Weights of a small GPT-style language model, trained from scratch on English Wikipedia.
Size: width 768, MLP 3072 tanh GELU, vocabulary 8273, 71.7M parameters.
MLP neurons of a small language model. Each row is named by its layer, matrix (up: input weights; down: output weights) and neuron, and shows model dimensions 32-127. Each number is 500 + 25 x the weight over its row's rms, rounded and kept within 0 to 999. Numbers have three digits each.
After each neuron's rows is what it responds to, as a language model described it from the Wikipedia text at the highest values.

L4.up956:498485505518471499465493551531526496539529467462446499451499504556492517503504519470478503488495516482485492524522444516498484515501483481501504478515452498472459493488442472520477466471524518468498473487498527512457469550459484490477507515558510479543485531542497513466518493463474498472
L4.down956:526511507503510506533518507500496461489486522525502489518484464522485526489495529503515502510502500486490500511533491520475481495523478519510492533490489506491517472533479523482442469501462501477460509491491524508452490538499502549489499474508459498510542497514485473487535515527495470490
Description: Word-stem completions

L7.up2724:494539477472500489448505502506542539504470493505519439506522497485495477489461488422511488459504475493489468531464487483487469465466474524517519498488507490518506484490497518481477461476495522488467496520509536556520474476457535521464492494491509508517516501517513508535507502506471547488
L7.down2724:483484491502503498477540512500508503453511497486502513508506515502510551522501523507469543494530445540515472519491498490502496528511506445491525463542480466493517499449546520509506512484495537482485461515462474484526461521553488500468512497479524507502498488514543504495503451522478481506
Description: Word-initial pieces of numbers and names

L7.up2400:519481527520490480480539493531484491483528506464509490507526517491476483480487511530529551501535466477469469524512507506504510507500509518524528472504504492481480485515520464502539491515534530545456517470515508523491489494475490491477516515515471506487558528486465473505535496485507563524
L7.down2400:486511533472554483504513561496500466476484494511496492503544503444495479495474508517498506499565536514512501448530535501514510531521510475519441492483477473487518495466500511520474510475494488487498521543481497510474518486532534450484503453474492495472487491506539457503522493464462503512
Description: Personal name pieces

L8.up2043:500522471485444488482480495514499513530559461480506505539511477468489513525538519510511529516529514486498492551525523509518509494527496473486506471500447504460466499544456488527496517497485478469456482495481525524508503549500514457463502499493471520449505509468471482515475528506506544521
L8.down2043:497516479467520513516463521534519497502465521479502522516456479521492512476522524500452454483524457452468510511477473485509480501474563544445540452494494500496456516476505502536509484476466483484487520508461504492507502468510500496476527460496492517484488524540536492527545495463466479554
Description: First-name pieces before surnames

L4.up606:521518501511515493464506529514534509487518485503494505524481519498507535501454545462515498520522505471539519492492512491505504495526537497497510498552510509512519480522510535485466501497462503464474492496498519468488545482516530483496447524483540508513518456476520514491509533496527532481
L4.down606:514489505475505525500495564510511512549523497495516499509496485472483545460466498455446452437464491511517513533506482458518457519506477539507493481486515508507492513490508515499492463483499489541482476537484514552502539528538522516483483484494461523482527506511513519483508542483539485496
Description: Start of quantity numbers

L7.up1939:516495492498480499545511492483536474507468465479538517491497484489476521511505494520476525453480506519506514523489469487491508478518500508505527524490491489499463477490449473576492498553455543484518474486487527479502496501477488486480558503527440484492504509516549483502500508493491519497
L7.down1939:510494486516504516522493499512516493510493479473470512514503493530486521466520456504490500482518471515491509477502498508511486503487492513473513542495496517486498479527474500553503502543456513464533482502470504469515499508506528460473521487510458499516499491476534495507468496485468459492
Description: Noun stems before suffixes

L8.up2873:507493489502516508487526527532509543532518489484500452483501511532528522487504497512489504483490522504474506522469532499559518497442477500542478505446489485530497474479520530537502458525500466461522497506474491535508469509490487530533491537558549506518477519490526515526520473484491464469
L8.down2873:506490487459493564508513500487486515510535514457478547539475545479468508493492470530507506443535493460474425533535494459482492484513498489529504510501547493502475471452533496521500492513492519504508491473495516490473488535474535517511518470512491519504503541512516497514465497537489502527
Description: Inside multi-word proper names

L8.up521:506478487488512523503481451508537476467520533540485470500540465500492510492497485490519534516512500487500498517477486498498533550482514495497488477502464490493477504481488528514538498506517485481509491502537483509483481529505480478462501502490504506470525467515494513466542472526450501488
L8.down521:456507514515458531505480491487517503495500528497452501504468502496490463459466503520519483526475472487505482501499497453482488472481536491528485522481521507486509551493508462484478535500530499556492499516477508518515520456514464488536499490471470502505443517523519504443499542491499495523
Description: List and award entries

L8.up1228:491488487478502511459483452506479518512509495488504486502480476507521511523489504509469513520520508455503464528524472482524517530523473530506537473472488522490536540481487473567547501538482499539516514506524506516475508479480436497509465520468524508530477500542496522490519492470491524517
L8.down1228:475496478478505472495536526494469520493480450518501493498489483458497504486471485517490479522512532472455478515497501475539441497500495494485453504511538464586479496514504441484539473498490510523517444473545526460525471479540476523495469488487461525532485560486526492494512505527482468510
Description: Table cell separators

L7.up1526:558469483502514488544491555524511523513507523479471493521509507482505507479521516490521496503499545493494518514481488461529534484485494523530517500489494527466501495510519537562509476550497464509485498532515486479480481547486486568506509467475470478473499492512516487472533495531513521497
L7.down1526:510493526480508525479528523496477490524512500464525574512511453543476539491517501499475501475488472544479472534531502483474487526477491495474525530500495491549522527479507521509495534498435488504548540473479504505516482440428477513507487493484485481514535500504535507523476433492513483516
Description: Mid-name connector tokens

L8.up1763:473516498522508516497475510459538441483475481482476521478489498508492499488516467502459487487495515508518519510535473508504488478477504461553506523486493488470483496518493498515513470529509557497510486517495541502522486541512485530469542515520444473447495505486538495486504449486547494515
L8.down1763:507498544513503500504471467521494476495490530498530501523528525493486534488548509495484534507503479515451540521476489491522488491516477474466538547496503468480510464512471484506534450561495521450496502550495499509499500483501472473478565481513497514487513503518474500500512544493496513533
Description: Word stem before ending

L8.up1881:451524496524470517501478527493481491449450466483503522512503492543530534524501507511488464479481510486506526494507491498507510467495529469510502483531495448527487487512509524529516482465524539504462490533511511506517525504481481485520495483491495527484456502487494534507477551534473525460
L8.down1881:462536481428490508497483523469461477483497526483504469541521498493480474535514485501495483506471526497535518534523550546529482496504456511496497509516486545534497438502429489487539512472504514517487517473498470527492508460531498509473475537509498507468487486513536485506497544465506512511
Description: Abstract noun stems

L7.up1345:521496524489504508556486506473527506488479509507459464540482505527521525496494467490483490444511489500496520476524466505524506533439463482497491510510533453523507458525484496501499511496507520488517481482497491514540491484518477547457467497515476529522486517499490486476515482498456524506
L7.down1345:494550488468542504481513521514466503508522485459487501512530510442500498541494530521539466543479503509451525533502512482482541493527458467483508506488471502457477509506500458546467494513485497525491480499470534514525519498497514492504524495527508545522490502550505495492516520515537517519
Description: Award and price mentions

L7.up3005:500537508500503411505481450472469506508505544521462491468520464511485503502487546514492503507507462494468521525506487497495505534469505530502506464513495496491541535485532475521480484541467498495519507512491518493512500562520502500544459494546478507468497513547518514523491460494502506419
L7.down3005:542488497493492552531476514482513497522530506479504517545483510512508448467489481467547498492541510527486483482471485519541507485512513515490530509466531493527511494522486517459518550488522480497524471493536529522540460493511530484476501489519508503472521480507503474475483496506439487443
Description: Word after "on"

L4.up1481:514506525461535504487457520500490475514497480485478531502441507513518459513492547480501461521492513476477468487517508445483463507498472526540481525479501503524490486493475521515507522516520502521447503503496449495489470522509470505452516467528468503461522523533494516519488470475490516494
L4.down1481:472513504494529451518481504535532513478523485468525456490482497487504532504515491470501504514501497526485521504557503483523493533533503485528476502481505476481518464498481532510487516496492518492492510501532513404505507508478486527504504516500470521506509512510501494533499488428487496485
Description: Opening "The" / word-start tokens

L7.up2454:495538487499534488516493464407520497493514471480487503474500460489511498503482439539524483505472484477500509498489483483522483506475513543526489463553484509547469492467467505520497502500489557515465496514528516517478481485501505505488475493476492513446537493492505504467478497501461492527
L7.down2454:525512492481508523502556584524468527513505460517516500478494465426483478494513532506557516480491478480519525478527490484507520487520520500513493515496473482538527462517497471472516494514500523494489512465486478529512515493482491495493484488475523516467455444510447529477500470510513516510
Description: Table separators after numbers

L4.up1375:442503457506545520487494512507526525497558482505530535518543470467456517515506486469489503512504504512519494479498492501538473469470491509488468478493528492515516457503474500499510501499490464555510526507499472459544454482512498523488472484509503541517534480492486542470488467458520489483
L4.down1375:461463501491466506473495489496484495510508488491496504485498518490501488501495449495502481491527524523472482555473493496494503465497550508503468497500485494517518521458498457517465452538493464476484536490475558498474451527470501478530526518490473523500537458491522509556520450501540532548
Description: Table cell separators

L7.up1743:492552473484497547499494495513478500516549479529506487502458485483485470504496534531461464488491512509485521486551528526467527457497497509488522499491546504493555516506523469529482482468508514523469498477549496486477497554508465535495445536499487519503548470487464454521532464501482523498
L7.down1743:477547510524534523481494502479444486460505517470508495444486547503481517488487557548513485447510523495507486488511511445537504480511465537470451495541539492521514550450525504473531513502492528504545503473504495495491469496527500535513507512492482482515468469488530533528533489482498477452
Description: Abstract word stems

L8.up1267:487487471502504575511503470496534477503516503507491473516469538475517496488512531466517524508492515499500516493488517473477464480518523485543497502487483486518504514470479576498523492503496493505470468499507473516509467496483484481502515522438495489557486513536509502534542510507489479525
L8.down1267:456535485513547518514487492478503477489490501507522499488520481478501523494528503480510537548519530505530507541481556466462487518523515482517514485496490495501493454496473476529507521513504496478478554489537489504484484483475475498470444500484495512504485504561520518495505498510506504469
Description: Determiner before ranking

L4.up1398:516507501509534507478497492492499540497471508540466513528508492499458500463530521472499487459504457463507536483525499519506495527500478494469465529461538508509478515517480522521496509510495537528517457500503513513493519518504481505514430479511476511523471526509502518485514525513467503539
L4.down1398:504462506491505511517507485506537507473479498522481485484549522464491504500516506523494484501498491509476486513463517545481497487509518495525461481507484472453528496525512507517513511499460547526514481517533481474476507514466539516495536434515498495476493499480468491495509431482485497502
Description: Surname-completing word pieces

L4.up1857:467434468494532550518485499521500459500478519473493512452525489521469512527524485524498503535515518503489507503500459533448541505466485542487478476532473489463492474451534501507529492493541550503473493505523525467518450510465472463513548493526514503500511548483527457520494531483507494536
L4.down1857:504535528517468533490433487495490516522495506511483516472523482490547485521505512516487490524530531545490508486487485506495518490449454511514462500513488511479511494545518550512509453456504520448448462459562544522483447497499491496506473514517491556479497481491540482473488505505466498495
Description: Anaphoric definite nouns

L7.up2995:484533523479483480435525525529461476464512482502478503511491513468481533495520480502439458528496523511482494477481500498508492558501477497564496490478506480513503536490532497464489513454511527542473455498467475473446544507485463504495510481511497468482492511472455513454482493511490547504
L7.down2995:494508441485482482552492471504496544489484467485523485477499496495552504519541474495489493523469473452560491536499550513498502497532502462493495491505480485545501535509515493525509493540505477510463512509504525484518450474501542510505511499522488483537495474527498487551526495478480527492
Description: Table row starts and "The"

L4.up1360:548486510489468521490515512491517536462491503514464529509526477507466499480526461519520539491481525544482509512463524488454498509536533522501516487522509518484481511558504494476520493504495484461538499509490465495450494519466519501507498508485468509497513490493523451429486529514524518504
L4.down1360:487477471521481515492529488503502510533501491485487481495487502502507493450501457491485521485490519495497517541525494507503496466525503512503462501517511512497541482497501470511536489515527525464520479453469491498518543510471502519526515519509466505458549518470534490448487501560502499523
Description: Wiki structural markup

L8.up2793:486530509500579502431483469522519459488465530512516439502540503547518497527472525496529489499524515545544536498484522479493479483467549524505494515532482483439492466469478508506484512525484485463515495495516507473494494514489544494451480491462501491516508497496551500467508529478476489513
L8.down2793:514538493530457505476522525507506481508512496496527497503520514525489470494519494476526494512490517449471469494442433482497467536473485475508465465501560518495482505463493526488513471494499533510459508479458469478498492462463521504485538495517518520457502489487518492493507500472522493548
Description: Upcoming quantity anticipation

L8.up401:506540528495460507485554422504505504512467526489487495462485467520472452482528502497491520504465486564508494530460456445513524456482493534514537505506523497477482499538530536453481511503490511541507528471509498497504473510459476495567546476520445516536522519489492548477520485518516527466
L8.down401:511512490487483513491522469503516505510530534521491525473493532464517468496514536533583524473490503496495529501484512535538518524508486478523500540510505506493479500501493532530508502551545475506533527482505510508522472499525486495526513527507509484467489490505489446469451491497498506453
Description: Spatial description phrases

L4.up2091:494519509494512518493486517525476498513512501500491478538460471546455550496496506538522467510538453502474547488490476471520514501486491527521481490512491497500497501476493502535512458492450504495470489513523509530496524525494560488511502535473520470490508478524524544524470532503462474529
L4.down2091:500480512465536510502442534516530460510516463464485485496513461530513491507513496459491495489508490498547468501520481501460493492515482493503514510502540487555547509511489485507525536509501521452512506496503482503505510506449524495517492540500533457498503451500469488492518500475519497506
Description: Abstract noun endings

L4.up509:506507489513483491479469500452529501498503534483504484534474472520550523527539541537510510414506507475516512533499515481504514510540488503526528471499494521519514457548531494502508499503492454491487493414486522473507539533501459512441507469480498490496516490509530468515507466479516477494
L4.down509:500464507520483479523495546475508507448494473495488483517505505501494498540483481543461495489563562492478523552463484493488503502519497479504487521525461516484507494510534478489506506478452457492485516504552523432485553500492499496535488520517501461469523532522495518500542458476499441473
Description: First names ending